From a checkpoint of a small transformer trained on Wikipedia: MLP 960 tanh GELU, vocabulary 8192.
MLP neurons of a small language model. Each row is named by its layer, matrix (up: input weights) and neuron, and shows model dimensions 80-175. Each number is 128 + 24 x the weight over its row's rms, rounded and kept within 0 to 255.
After each neuron's rows, "fires on" lists the tokens most often at its 100 highest values on Wikipedia text that the model never trained on.

L2.up404 [123 113 133  92 130 129 141 157 112 133 144 127 108 101 127  93 124 140 153 148 157 145  89 121 131  87 175 143 173 141 107 130 168 153 126 120 149 117  83 152  52 145 133 146  59  90 121 124 114 143 108 127 170 148 184 106 134 118 150 100 148  98 130 121 123 147 137 160 135  95 136 140 121 121 152 175 111 129 169 144 152 145 103 140 132 119 100 132 132 126 115 146 136 167  81 139]
fires on: "9", " well", " both"

L2.up570 [136 140 122 137 128 140 110 170 160 121 137 114 163 168 105 101 149  94  98  95 122 151 126 100 118 170 137 108 150 136 129 167 104 130 131 127 122 134 125 132 162 141  80 133 103  94 124 117 133 122 186 147 157 132  90 203 108 100 119 101 127 137 135 160 149 132 150 156 117 142 119 172  92 155 140 120 110 114 158 128 122 111 134 132 142 126 123 108 131  96 145 105 113  87 156 124]
fires on: "8", " were", " of", " was", " had", "."

L2.up234 [151 134 170  77 119 126 143 155 157 109 143 143  83 127 120 104  77 146 125 114 165 118 161 116 137 129 114  83 123 161  83 130 141 104 130 101 125 134 157 120 156 126 137 125 145 171 145 117 116 127 151 142 172  88 156 119 105 129 142 102 137  94 139  87 157  98  97 138 158 105 168 136 117 130 100  75 128 128 118 169 119  82 164 124 153 136 149 129 133 114 108 105 134 108 117 129]
fires on: " I", " Con", " A", "I", " con"

L2.up633 [116 115 126 171 109 119 157 142 110 123 136  89 126 113  88 100  65 152 193 113 116 101 103 106 128 124  73  92 105 150  98  91 119 112  97 156 135 142 146 153 146 164 156 117 101 144  92 121 150 112 105 107  99  96 122 143 113 173 148 124 152  88 182  88 131 106 107 114 112 143 113  96 137  97 117 107 112 134 116 114 166 163 132 132 152 126 170 152 115  78 131 124 121 157 136 123]
fires on: " ", "–"

L4.up69 [123 119 144 159 123 133 105 145 112 129 103  64 106 105 115 136 110 131 115  95 143 155 101  92 108 128 131 146 124 182  90 163 187 141 151 130 121 116 153 107 120 121  91  96  90 109 112 103  96 154 113 119 168 125 118 146 130 161 134 118 127 173 109  88 117 124 143 128 145 151 134 123  91 116 127 133  86 104 118 104 122 169 103 121 162 166 100 156 125 137 128 140 130 152 111 131]
fires on: "9", "|---|", "New", " Golden"

L2.up698 [116 143 113 149  84  99 107 122  75 104 182 148 141 153 164 108  99 116 160 146 106 150 132 109 106 105 105 131  91 129 125 135 137  84  86 132 128 149 145 127 109 141 110 162 126 118 146 143 138 137 153 110 151  86 123 155 130 155 128 124 127 146 122 110 124 110 141 192 116 131 149 148  89  94 109  90 116 120 134 154 155 135 147 119  80 125 125 170 133 195 101 103 101  94  98 104]
fires on: "-", "="

L4.up61 [132 102 118 153  97 144 109 137 119 137  67  80 144 147 105 114 113 170 136 119 144 176 154 149 185 170 147 145 144 117 174 109  70 163  88 151 122 113 123 127 139 143 108 134 163 161  98 147 133 111 130 121 103  69 148 148 121 158 123 173 109 151 104 115 191  98 126 144 115 124 100 157 137 128  98 143 120 163 141 119 105 101 130 120 127  91 145 115 132 118 132 109 117 139 100 134]
fires on: "d", " of", "on", " W", " |"

L4.up897 [132 149  77 141 157 158 139 112 107 167 148 108  98 117 124 108 116 162 143  91 132  86 121 168  88  90  97  94  72 130 139 134 124 149 113 150 118 108 166 116 137 127 136 111 140 137  71 136 158 123 110  53 146 173  96 120 100 152 154 155 148 139 120 132 180 137 132 135 133  89  87 134  88 123 126 115 149 119 156  98 125 129 104  90 127 131 113 170  91 147 106 136 120 100 139 147]
fires on: "/", ",", "\n", " career", "–"

L2.up298 [122  76 181 139 157  98 186 161  88  87 173 110  93 150  95 148 113 114 129 100 205 133 157 142 113 116  98 116 110  99 130 180 166 161 141  89 107 135 137 116 131 100 166 126  99 136  98 109 143 124 102 149 142 101 113 133 154 141 139 111 112 113 141  98 134  99 131 147 118  94 103 114 155 102 123 136 114 156 120 134 119 116 151 120 152 149 139 140 122 125 195 136 114 138 143 108]
fires on: " |", "time", "ing", ":", " Time", " Date"

L4.up414 [107 113 127 123 120 122 142 158 147 175 100 119 115 134 170 117 136 161 129 108 108  96 157 140 160  90 148 124  97 131 159 135 160 140 126 100 148 146 144 158 148 132 121 113 143 147 130 129 146  81  81 119 137 108 134 126  93 131 111 149 134 109  85 140  90 167 141 112 143 123 110  78 163 109 124 141 151 113 144 147 160 118 122 137 157  79 142 147 105 146 126 113 157 136 115 157]
fires on: " of", " to", " non", " and", " for"

L4.up957 [147 125 136 166 142 111 114 115 112 103  93 108 139 108 132 126 148 104 159 176  84 157 127 198 116 103 135 186  89 121  82  94 149 140 165 143 104 108 172  97 154 150 137 163 117 158 131 143 148 129  96 166 104 139 134 136 118 160  97  70 115 101 108 143 109  74  93 143 132  96 115 133 119 154 155 107 108 139 141 126 121 143 169 144 146 129 105 151  86 134 133 115 109  97 137 112]
fires on: " an", "0", "6", "1", "5", "2"

L2.up41 [137  98 169 117  96 136 106 136 132 151 155  99 160 115 124  74 138 134 163 186 109 161 113 124 109 119 135 115 145  89 115 137 140 109 131 146 147 151 162 123  93 118  91 134 118 138 138 145 141 121 148 134 126 105 105 103 108 178 110 123 103 119  93  91 145 143 143 128  77  74 108 100 137 132 175 140 110 149 140 113 101 129 172 150 118 112 139 151 109 124 140 177  96 128 106 135]
fires on: " by", ":"

L2.up616 [ 97 170 143  92 124 154 144 132 142 129 127 120 116 135 126 117 133 132 127 144 112 113 109 185 138 145 123 125 115 177 109  87 138 128 161 108 104 139 103 131 155 139 143  90 157 144  98 129 162 143 163 157 145 111 153 110 136 133  72  96  46 129 169  95 129 120 131 156 132 152 113 114 167 104 150  41 189 140 131 163 128 120 147 125 124 126 162  90 136 133 118 103 127 123 150 161]
fires on: "en", "le", "ed", " Con", " con"

L2.up135 [148 103  84 156 131 121 113 128 120 115 136 100 120 130 100 114 157 129 138 146 167 134  77 157 114 109 147 177  99 130 101 161 186 165 146 145 137 126 120 103 142 168 165 126 127 128 167 134 137 179 114 115 148 129 107  50 110 131 112 109 131  96 123 111 146 159 124 125 140 142 157 116 145 127 124 141  97 128 104 152 140 146  99 167 146 141  95  70  94 159 172 105 129 128 146 148]
fires on: "1", "4", "5"

L4.up944 [ 97 133 139 130 127 164 130 107 151 166 143 159  85 164 142 126 107 144 140 160 135  78 126 133 161 137 107 138  65 132 137 178 127 111 106 174 142 152 115 174 152 170 134 119 150 141 118 140 111 171 117  92 146 123 133 119  81 140 148 112 144  93 161 138 144  94 118 144 122 121 134  96 135 103 121 121 138 123 146 126 126 154 159 139 118  96 145  98 122 163  91 160 139  88 108 191]
fires on: " ", " and", "-", "–", " O"

L2.up35 [136 143 108 134 119  63 175 151 146 153 154  94 127 123 149 147 135 135 161 135 110 132 113 101 179  78 129 135 154 171 112 105  97  91 116 155 140 103 134 128  75 129 177 146 124  97 107 136 136 148 141 115  98 143 134 143 133 141 118 105 128 106  93 140 129 110  90 132 118 166 140  81 156 105 144 117 117 142 134  91 125 104 106 123 173 123 130 212 143 105 111 113 148 132 158 113]
fires on: " the", " a", " The", " In", " of", " "

L2.up239 [129 128 121 129 115  92 170 166 141 124 145 140 110 138 137  91 133 111 109 177 139 110  96 145  95 121 101  73 141 136  95  76 179 102 158 131 126 150 118 143 101 154  81 131 147 135 111 123 130 124 140 154 141 129 144 149 108 147 126 104 142 123 136  94 137 156 131 124 151 119 149 135 108 131 139 148 104  93 120 136 201 127 138 127 102 159 145 145 103 110 125 183 148 102 119 118]
fires on: " other", " most", " same", " first", " a", " |"

L2.up339 [134 144 140 107 106 120 181  89  81 146 134 141 205 105 158 126  55 110 155 133 107 122 121 114  99 140 118 126 119 140 147 108 133  88 144 108 192 137 115 130 130 124 105 103 119 110 156  98 100 153  98 120 166 177 144 184 129 115 114 136 123 111 157 142 124 109  86 170 146 129 132 118 103  98  93 175 107 112 134 111 123 141  87  88 144 112 132 109 130 109 125 145 117 107 133 138]
fires on: " |", " /", ";"

L2.up285 [103 108 132 115 140 147 114 115 107 151 110 155 131 147 123 100 159 128 145 159 108 128 118 123  82 102 131 131 133  87 127 125 120 187 185 117 151  97 109 137 114 174 114 130 130 119 127 134 150 144 131 135 103 131  88 116 130 155 149 120 142 116 198 111 129 140 125 106 116 153 131 122 137 152 154 106 153 147 105 114 133 141 128 189 151  68 177 110 164 110 165 158 133 117 104 108]
fires on: "ch", " |", "ko", " but", ";"

L2.up387 [139 120 108 142 121  90 115 113 142 137 126 163 147 122 114  84 161 145 184 142 161  97 101  67 131 169 107 113 137 148 113  95 114 112 150 105 136 124 136 126 137 110 145 105 170  86 113  85 130 137 141 159 169 137 134 128 170 133 149 111 110 135 176 103 131  66 146 146 112 122 107 144 109 140 134 112 129 161 158 108 111 134 173 161 138  92 124  92 117 115 134 134 152 114 153  85]
fires on: " m", " |", " ("

L4.up309 [106 151 116 162 164 154 110 182 124 162 128 124 169 100 154 114  96  78 172 163 118  92 142 123 120  78 169 147 104 132 139  70 182 110 111 154 174 130 137  88 132 125 160 156 124 149  77 140 148 129 136 122 120 148 147 162 155  86  92  87 173 107 111 138 139 143 142 122 118 135 104  92 121 131 161  99 113 134 112 136 153 102 143 144 168 109 174 172 120 114 125  94 161 127 107 107]
fires on: " over", "′", " about", " “", " around"

L2.up726 [158 122 147 128 136 135 128 127 105 121 135 112 119 128  84 142 112 147 165 103 146 139 141  82 132  88 105 160 149 157 137 178 140  90  83 130 109 109 133  77 135 135 104 115 145 133  86 134 162 149 100 125 104 150 105 127 172 115 120  70 159 132 134 132 102 110 146  56 130 160 164 123 135 129 132 132 128 140 127 102 136  92 153  95 135 123 116 139 101 114 103 116 155 142 144 160]
fires on: ","

L4.up84 [122 127 106 115 170 175 168 156 118  97  96 121 114 106 115 130 155 184 171 103 152 166 108 146  93 131  97  97 152 155 131 126  90 125  99 144 149 101 135 101 154 147 126 139 119 135 139  74 171 119 168 139 105 160 124 121 122 143 135 166 134 143 162 105 113 156 169 137 115 130 134 129 123 103 150 151 180 134  90 104 140 110 116 184 117 156 138 125 123 133  94 156 111 140 150 153]
fires on: ","

L4.up560 [124 111 135 113 117 114 135 152 103 131 116 153 183  80 128 123 146 112 161  89 161 156 125 132 151 123 189  86 134 126 139 129 141 145 135 111 122 107 107 177 141 111 142 110 112 114 136 105 126 110 138 129 102 163 126 141 138 127  98  90  77 121 130 119 147  99 112 181 115 111  84 118 114 165 122 108 144 167 119 114 142  99 143 140 133 141 142 127  93 130 132 111 103 113 140  95]
fires on: " as", ":", " at", " from", " is", "ter"

L4.up418 [139 141 100 135  93 132 129 159 158 175 120 116  95 122 131 138  83 154 127 161  84 134 141 133 140 146  93 136 137 105 114 113  97 139 135 140 105 144 111 105 130 185 114 130 163 118  96 134 158 148 114 124 119 166 107 126 138 132 115 134 116 124 112 204 142 122 142 117 130 136 116 131 147 121 148 176 136 113 129 146 123 171 177 126 143 143 135 156 185  98 149  80 159 147 147 124]
fires on: " not", "t", " will", "'", " would", " I"

L2.up688 [108 109 129 148 121  60 120 118 117 153 136 139 152 145 116  54 140 138 150 118 192 118 104 104 129 106  79  86 136 123 103 163 176 166 160 106 121 132 146 112  82 137 138 121  72 127 136  81 101 123 161 166 138 120 124 156  79 164 180 143 152 105  98 138 147 116 132 162 127 120 138 117 139 130 170 121 115 162 155 134 128 123  97 102 130  94 161 115 134 121  97 154 122 121 123 121]
fires on: "ly", "time", ":", "}", " Team"

L2.up348 [111 112 114 112 136 116 127 145 102 130 136 121 133 146 104 122 127 154 120  74 126 119 124 113 121 102 135 168 129 102 131 146 139 130 116  87 135 116 121 111 123  91 170 157 112 164  82 108 159 146  95 132 142 151 161 106 198 127 140  75 165 161 146  99 103 116 131  93 137 123 154 127 164 109 140 135 117 108  86 111 156 107  86  85 147 122 159 153 133 137 128  87 139 157 134 165]
fires on: ",", "A"

L4.up155 [107 189 117 116 118 132 138 128 122 127 119  98 108 134 151  86 130 178 147 148 139 143  65 113 119 178 140  98 109 112 159 133  88 140 157  84 133 150  84 111 101 134 140 130 132 134 114 125 174 114 121 151 144  99 109 113  95 169 147  70 141 148 105 160 108 101  95  64  91 146 143 128 179 124 141 164 140 168 126 143 126 140 119 121 131 131 133 149 135 100 100 125 128 135  96 126]
fires on: " |", " Team", ";", " Time"

L2.up479 [123 136  74 189 157 106 144  93  81 203 138 127 112 180 142 127 144 123 142 112 101 143 116 122 137 148  80 127 129 112 135 110 141 136 109  98 128 176  82 120 162  81 140 148 141 115 166 116 161 146 105 144  92 138 104 179 148 142 159 123 129 127  96 128 108 127 137 150 110 112 113 119 127 107 118 155 146 140 155 126 136 154 130  94 139 117 142 118 137 109 130 138 141 102 131 142]
fires on: " |", "-", "/", " "

L2.up142 [ 93 146  71 114 141 153 122 100 118 152 126 127 118  67  89 139 120 114 126 140 130 118 153 144 107 164 104 100 123 122 119 125 125 116 134 143 128 143 146 134 106 136 104 144  98 130 135 140 133 133 172 107  96 149 133 121 101 133 108 126 127 121 107 124 155 154 149 114  61 116 111 111 116 134 120 127  92 145  99 139 118 101 125 112 131 112 153 109 108 158 141 102 129  63 114 203]
fires on: ")", ".", ",", ").", "]", " "

L2.up493 [124 104 110  94 130 104 158  75 132 131 142 134 137 155 110 110 159 139 121 171 120 107 126 159 153 139 133  98 119 101 124 131 124 110  79 170 134 147 119  92 148 142 109 159 119 114 142 172 139 126 168 117 115 110  80 119 106 114 135 127 134 156 166 116 135 143 154 145  78 150 128 118 126 122 117 131 170 135 149 163 141 132 107 126 126 129 101 145 119 190 100 100 124 135 135 161]
fires on: ".", ").", "\"."

L2.up122 [107 154 143 126 102 119 157 128 118 154 129 126 139 129 158  82 120  92 126 106 111 130 143 126 118 114 101 103 180 123 183 103 120 130  71 154 147 121 112 102 112 156 110 119  57  65 148 135 109 176 150 157 132 112  97 121 121  88  96 102 133 156 148 108 113 104 168 116 143 137 149 133 150 119 118 136 101 144 210 156 161 109 114 118 154 128 100 177 149 129  85 138 157 110 108 112]
fires on: " between", " both", " either", " Both", " often"

L2.up485 [118 110 142 134 139 115 156 142 130  94 179 153 119  99 121  86 124 148 181 168 126 133 130 122 146 131 138 105 138 151  98 133 131 108 121 122 143 174  71 163 113 147 121  75 136 136 107 139 113 147 105 110 142 131  95 130 122 154 111 110 138 115 165 117 136 143 134 130 129 131 100 166 124 100 113 123 121 137 145 128 134 148 175 152 105 117 104 143 147 136 115 136 118 114 113 108]
fires on: " |", " (", "|", " b"

L4.up440 [118 135 125 149 161 118 141 149 131 124  86 143 129 103 122 109 123 149 166 133 141 148 141 104 112 137 153 134 131 172 175 139 129 154 131 126 158 117 148 136 101 121 131 119 137 118 130 156 141  72  97 114 128 140 122  92 101 170 169 145 134 124 102 160  58 117  68 139 152 123 186 113 166 122 106 108 135 103 109 170 114 119 108 140 121 100 106 138 125 155 137 159 173 153  70 100]
fires on: " and", " of", "-", "mar", " or"

L2.up501 [ 98  94 139 104 154 146 120 147  87 127 134 102  90 106 109 117 132 144 185  73 139 132 128  79 125 111 109 131 131 136 112 134 159  93 128 132 138 117 135  57 152 131 134 111 134 161  83 138 130 114 105 118 139 176 103  83 144 152 127  88 155 145 138  61 114 122 128 108  97  91 160 140 136  95 168 131 152 130 104  95 136 115  92 145 134 103 131 152 122 129 126 116 160 114 135 160]
fires on: ",", " |"

L2.up372 [103 167 113  99 173 167 146 164 137 179 123 122 122 137  96 104 122 142 157 106  96 169 117  99  91  98  77 139 170 125 150 131 141 101 139 150 133 115 156 128 102 148  93 140 119 114 128 145 125 115 182  99 133 101 125 107  83 163 174 168 135 115  85  97 131  86 107 157 122  89 125 112 109 135 123  96  90 102 122 124 106 124 140 146 183 152 159 174 128 154 124 141 120 108 130 161]
fires on: " the", ",", " The", "-", ";", " in"

L2.up559 [125 151 123 104  98  95 187  90 124 115 121 118 140 163 143  70 112 174 105 187 179  91 104 140 129 118 126 114 154 163 114 131 146 136 149  97 152  91 106 135 137 118 118 104 137  86 136 114 119 114 140 125 151 146 119 137 197 117 153 148 154 139 123 114 124 166 104 114 136 174 120 140 100 150 104 163 145 134 125 117 136 150  85 109 144 134  73 149 135 116 105 127 113 104  88 128]
fires on: " |", " /", "|", "-", " ("

L4.up190 [104 125  98 116 105 125 115 165  73  85 153 107 151 134  89 144 118  92 161 146 140 138  75 130 126 108  88 167 138 154 182 119 152 100 138 145 125 151 156 127 127 161 125 145 133  75 129 148 128 136 164 120  84 125 113 177 117 111 156 105 155  79  95 124 141 108 128 182 133 123 108  88 180  89  97 115 107 146 140 104 141 146 161 167 162 114 203 148 117 149 130 169  91 121 130 125]
fires on: " ", "-"

L4.up36 [140 146 127  90 122 105 118 165 110  70 114 199 126 161 118  98 127 142 164 148 120 151 127 112 104 120 125  95 135 129 140 132 129 144 133 106 136 123 141 124 112 130 125 110 151 132 104 100 121 129 122 110 149 140 138 140 117 147 134  90 149 109 132  87 143 134 137 136 131 149 126 116 106 127 162 140 131 126 102 138 174 186 126 122 127 166 126 159 124 112 129 121 166 138 121 135]
fires on: " |", "p", "-", "hi", "c", " a"

L2.up461 [111 163 114 113 165  96 159 108 110 122 110  97 172 122 164 108 139 117 128 104 126 132  98 135 142 114 122 151 111 117 134 147 133 127 142 107 104 101  88 133 149 131 141 155 141 131 119 132 173 135 139 132 154 123 120 143 142 136  86 102 206  81 132 140 101 133  95 119 156  87 131 157 121 147 144 102 113 158 124 115 139 172 113 141 104  94 102 109 100  98 146 117  69 110 147 115]
fires on: " |", " of", " for", "tri", " married", "com"

L2.up933 [ 98 124 118 103 113 155 125 109 149 176 101 158 106 121 146 131 142 120  86  77 139 174 151 127 115 121 123 118 131 113 135 141 130  85 118 131 143 140 157 117 136 150 105 174 116 121 131 107 137 110  82  95 128 117 159 140 109 120 138 144 157  90  93 146  98 106 137 142 150  68 118 101 123 135 141 163 121 160 119 125 180 103 169 145  96 141 148  97  97 103 137 142 163 128 128 113]
fires on: " no", "born", " ", " –", " Di", " No"

L2.up426 [116 110 111 136  98 121 107  74 131 118 180 121 138  91 101 124 120 120 184 141 136 109 151 129  74  80 111 113 127 113 163 133  98 164 139 109 119 158 127 122 119  89 124  97 103 122 121 136 145 109 176 117 157 119 106 133 120 126 113 152 110 140 160 137 129 144 143  87 138 134 132 157 161 106 125 116  96  83 114 130 115 135 150 104 124 124 129 121  88 116 112  95 139 106  73 126]
fires on: " to", ".", ",", ":", "s"

L2.up569 [158  89 100 153 120 107 133 129 157 131 131 128  96  96 124 102 122 155 145 140 136  97 134 144 134 134 125 131 160 165 154 147 152 154 173  94 139 100 125 149 126  71 100 138 156 103 103 119  90 142  97 101 172 112 125 134 100 131 154 110 108 130 162 110  93 111 127 114  98 150 135 174 157 152 160 109 184 127 126 153 116 163 101  70 133 153  94 143  89 136 176 136 113 135 148 155]
fires on: " ", " |", "-", " the"

L2.up444 [117 147 138 137 179 150  93 148 165 138 127 149 129 100 154 132  98  83 147 135 130 132 140 153 123 123 154 187 143 122 129 109 161 117 101 130 160 142 147 124 132 148 146 109 103  96 128 149 122 136 112 103 146 106 135 115 122 118  89 109 114  89 163 196 115 152 135 163 144  98 186 141 137 126 202 130 109  98 143 129 114 162 122  71 143 125 110 131  93 148 121 111 104 153 138 123]
fires on: " about", " at", " around", " had", " over", " close"

L2.up594 [102 145 154 153  95 137 112 158  91  97 166  91 151 114 131 110 161 113 174 123  91 122 113  74 112 114  91 122 105 137 145 118 137 111 137 146 114 133 144 120 110 104 120 146 120 137 136 142 110 134 123 120 164 109 169 115 106 167 143 102 115 155 103 139 109 146 147 100 146 146 132  97 163  94 127 104 116 122 119 138 118 131 167 151 142 138 152 137 120 169 146 133  82  76  64 129]
fires on: " =", " +", " part", " League", " World", " Part"

L2.up137 [103  95  99 164 101 105 122 104 152 140 141 115 188 128 140 137 160 141  96 137 124 119 125 133 157 108 121 169 162 102 120 139 126 120  96 129 184 118 136 109 138 109 156 149 111 128 166 143 168 135 131 103 116  91 140 143 194 115  91  92 125 100 122 151 107 148 145 128 150 113 159 101 150 159 133 157 132  99 136 115 141 139 123  80 112 100 139 122 156 120 112 152  73 117 125  89]
fires on: " by", " |", " from", " between", " of"

L2.up777 [ 99 182 165 129 144 165 149 115 138 164 117 164 162  98 149 125 122 111 121 110 160 109 133 108 121  93 157 106 140 103 136  95 135 121 131 127 169 152 147 129 123 106 129 145 119 127 133 158 167 154 133 148 102 148 124  85  91 113 126 123 107  96  99 167  59 138 148  99 121  78 128 160 120 106 115 159  99 142 155 102 116 137 135  94  81 110  98 131 143 146 105 165 151 141 108 106]
fires on: " and", " ", " or", " from"

L2.up314 [108 114 119 136 153 118 144 120 131 107 132 132 115 110  87 160 101 144 141 119 114 102 116 123 135 176 141 118  94 110 132 159 139 118 112 149 183 148 139 123 141 125 112 106 116 130 122 108 135 136 105 140 157 137 189 142 124 115 109 137 141 146 145 120 110 119 168 126 123 159 120 127 159 102  91  83 161 117 129  83  89 169 163 171 153 119  80 131 103 136 128 100 151 191 125 114]
fires on: " and", " ", "th", "rd", "st"

L4.up14 [116 121 114 141 124 100 132 164 145  98 194 126 127 137 137 126 116 111 141 119 116 157 147 129 101 171  92 115 129 117 187 136 114 106  77 110 127 119 144 119 123  95 139 130  95 113 102 109 165 169 142 116 135 149 100 160 117 154 142 101 149 131 103 120 108 121 134 136 132 177 113 166 127  76 144 141 166 102 175 120 115 151 117 174 111 148 154 156 170  85 109 123 132 125 109 107]
fires on: "–", "-", "(", " ", " in"

L4.up368 [156 130 114 124  87 104 144  91 168 136 140 123 131 116  86 120 114 153 154 148 114 130 137 116 157 153 129 113 118  82 136  93 119 176 153  99 132 141 109  91 143 166 105 117 192 133 127 149 117 139  88  88 129 135 116 101 118 139 110 115 149  77  89 147 118 153 133 107 132 125 104 143 143  88 135 175 136 109 175 140 101 168 101 146 136 139 147 114  97 111 204 119 128 124 188 119]
fires on: " would", " not", ".", " to", " I", " may"

L2.up146 [146  98 129  92 100 176 113 120 128 148 134 122 126 118 128 139 121  97 146 155 132 160  91 131 133 140  63 114 127 120 130 153 151  88 115 145 124 124 112 106 149 139 168  96 103 139 136 154 122 130  88 126 141 109  93 129 135 131 158 115 151 128 137 130 107  92 107 139 135 103 140  67 131 125  85 150 107 148 164 124 146 137 150 129 148  72 169 137 117 106 115 118 154 128 127 151]
fires on: " for", " as", " of", " to", " ["

L4.up551 [136 129  86 149 137 168 122 132 140  94 132 112  87 143  86 108 114 127 123 107 158 114 144 188 134 140 132 114 109 150 111 183 157 113 152 145 120 101 134 163 147 112  95 127 113 153  89 146 124 148 153 100 182 130 119 171  92 143  91 165 136 163 137 140 154 140 113 138 130 129 115 155  67 123 147 130 120 164 152 184 126 145 108 124 151 140 117 164 121  91 124 145 133  95 117 140]
fires on: " as", " to", " had", " was", " would", " "

L2.up329 [110 109 125 127 115 112 154 186 138 149 111 140 166 109 158  85 144 130 151 152 112 145 147  97  83 136 116 133  96  91 117 116 101 141 156 137 123  93 163 175 113  99 110 144 113 113 166 148 144 100 137  95 155 115 153 142 157 136 100 126  97 129  87 119 135 143  88 166 110 133  99 107 116 115 138 146  92 128 107 119 152 132 148 152  89 143 146 144 104 186 109 110 143  67 140 106]
fires on: " by", ":", " and", " from", "\n", " with"

L4.up680 [ 80 131 144 117  80 105 117 156 111 175 157 176 132  98 133 138  78 154 142 109  92 141 109 147 116 150 133 146  81 142 134 136 110 149 108 100 172 131 113  72 121 133 111 114 115 133 127 145  94 101 145 138 137 109 164 142 142 138 141 134 117 135 127 111 133 119 121  88 147  98  82 106 145 136 137 155 148 126 118 113 110 110 158 120  86 149 117 138  98 159 123 165 123 164 104 110]
fires on: "-", "–", "th", " the", " of", " "

L2.up209 [114 173  96 144 126 139 137 136 110 122 134 151 132 136 143 115  97 124 127 137 138 150 108 154 118 116 126 106 123 112 164 177 139 110 137 136 149 105 138 184 122 123  86 135 106 147 142 139 112 178 175 111 119 162 117 109 144 154 186 150 108 122 109  91 145 163 122 135 159 158 146 122 169  77 112 124 137 127 114 135 141 107 122 158 106 140 122 150 123 129  94 177 103 110 111 104]
fires on: " ", "\n", " and"

L2.up214 [ 80 155 112 105 115 132 109 138 120 165 100 148 120 158 110  74 130 145 150  68 139 148  81 134  94 131 139 125 147 128 145 135 157 134 148 100 141 134 107 111 123 171 107 148 106 103 120 170 154 144 103 120 145 101 118 132 117 118 158  94 174 106 106 142 125 113 142 104 192 136 150  98 134 152 136 132 119 184 170 145 163 112 144 122 147 108 164 144 138 108 138 158 113 105  90 163]
fires on: " |", ":", " Di"

L4.up772 [ 79 115 127  88 140 109 105 109 108 146 132  98 135  69 109 115 161 137 138 139 130 133 141 174 123 143 120 127 132 124 157 108 101 150 124  93 133 132 113 103 104  85 114 135  73 142 122  97 160 137 126  90 129  83 121 142 175 105 102  86 132  80 180 119 178 119 136 124 128 130 116 125 105 111 137 130 146 170 124 130 161 146 145 151 179 134 154 129 121  89 133 120 105 111 151 143]
fires on: ".", ",", "–", ":"

L4.up104 [141 140 179 152 120 129 140 133  96 155 129 128  69 101 119 163 123 131 137 157 114 165 141 142 163 110 110 160 163 149 149 157 104 155 122 117 146 135 111 138 116 133 128 137 161 126 126  95 122 128 107 151 153 113 116 126 122 165 168 131  78 131 109 101 149 114 178 163 119 104 126 101 108 109 130 133 166 145 159 150 102 128 102 157 125 126 108 134 147 124 103 134 116 158 115 124]
fires on: "ly", " of", "d", "-"

L4.up302 [110 120 149 106 161 113 122 128 169 148 140 177  98 140 106 104 107 120 125 134 125 153  86 167 119 133 109 121 102 116 129 135 107 112 134 140 162 147 124 143 132 154 116 170 132 119 153 118 126 152 144 131 111 141 124 132 149 129 114 111 105 115 132 157 126 115 117 138  99  93 134 100  93 112 119 123 110 128 129 121 139 169 170  96 136  94 142 104 131  84 133 172 143 112 113 107]
fires on: " ", "-", " \""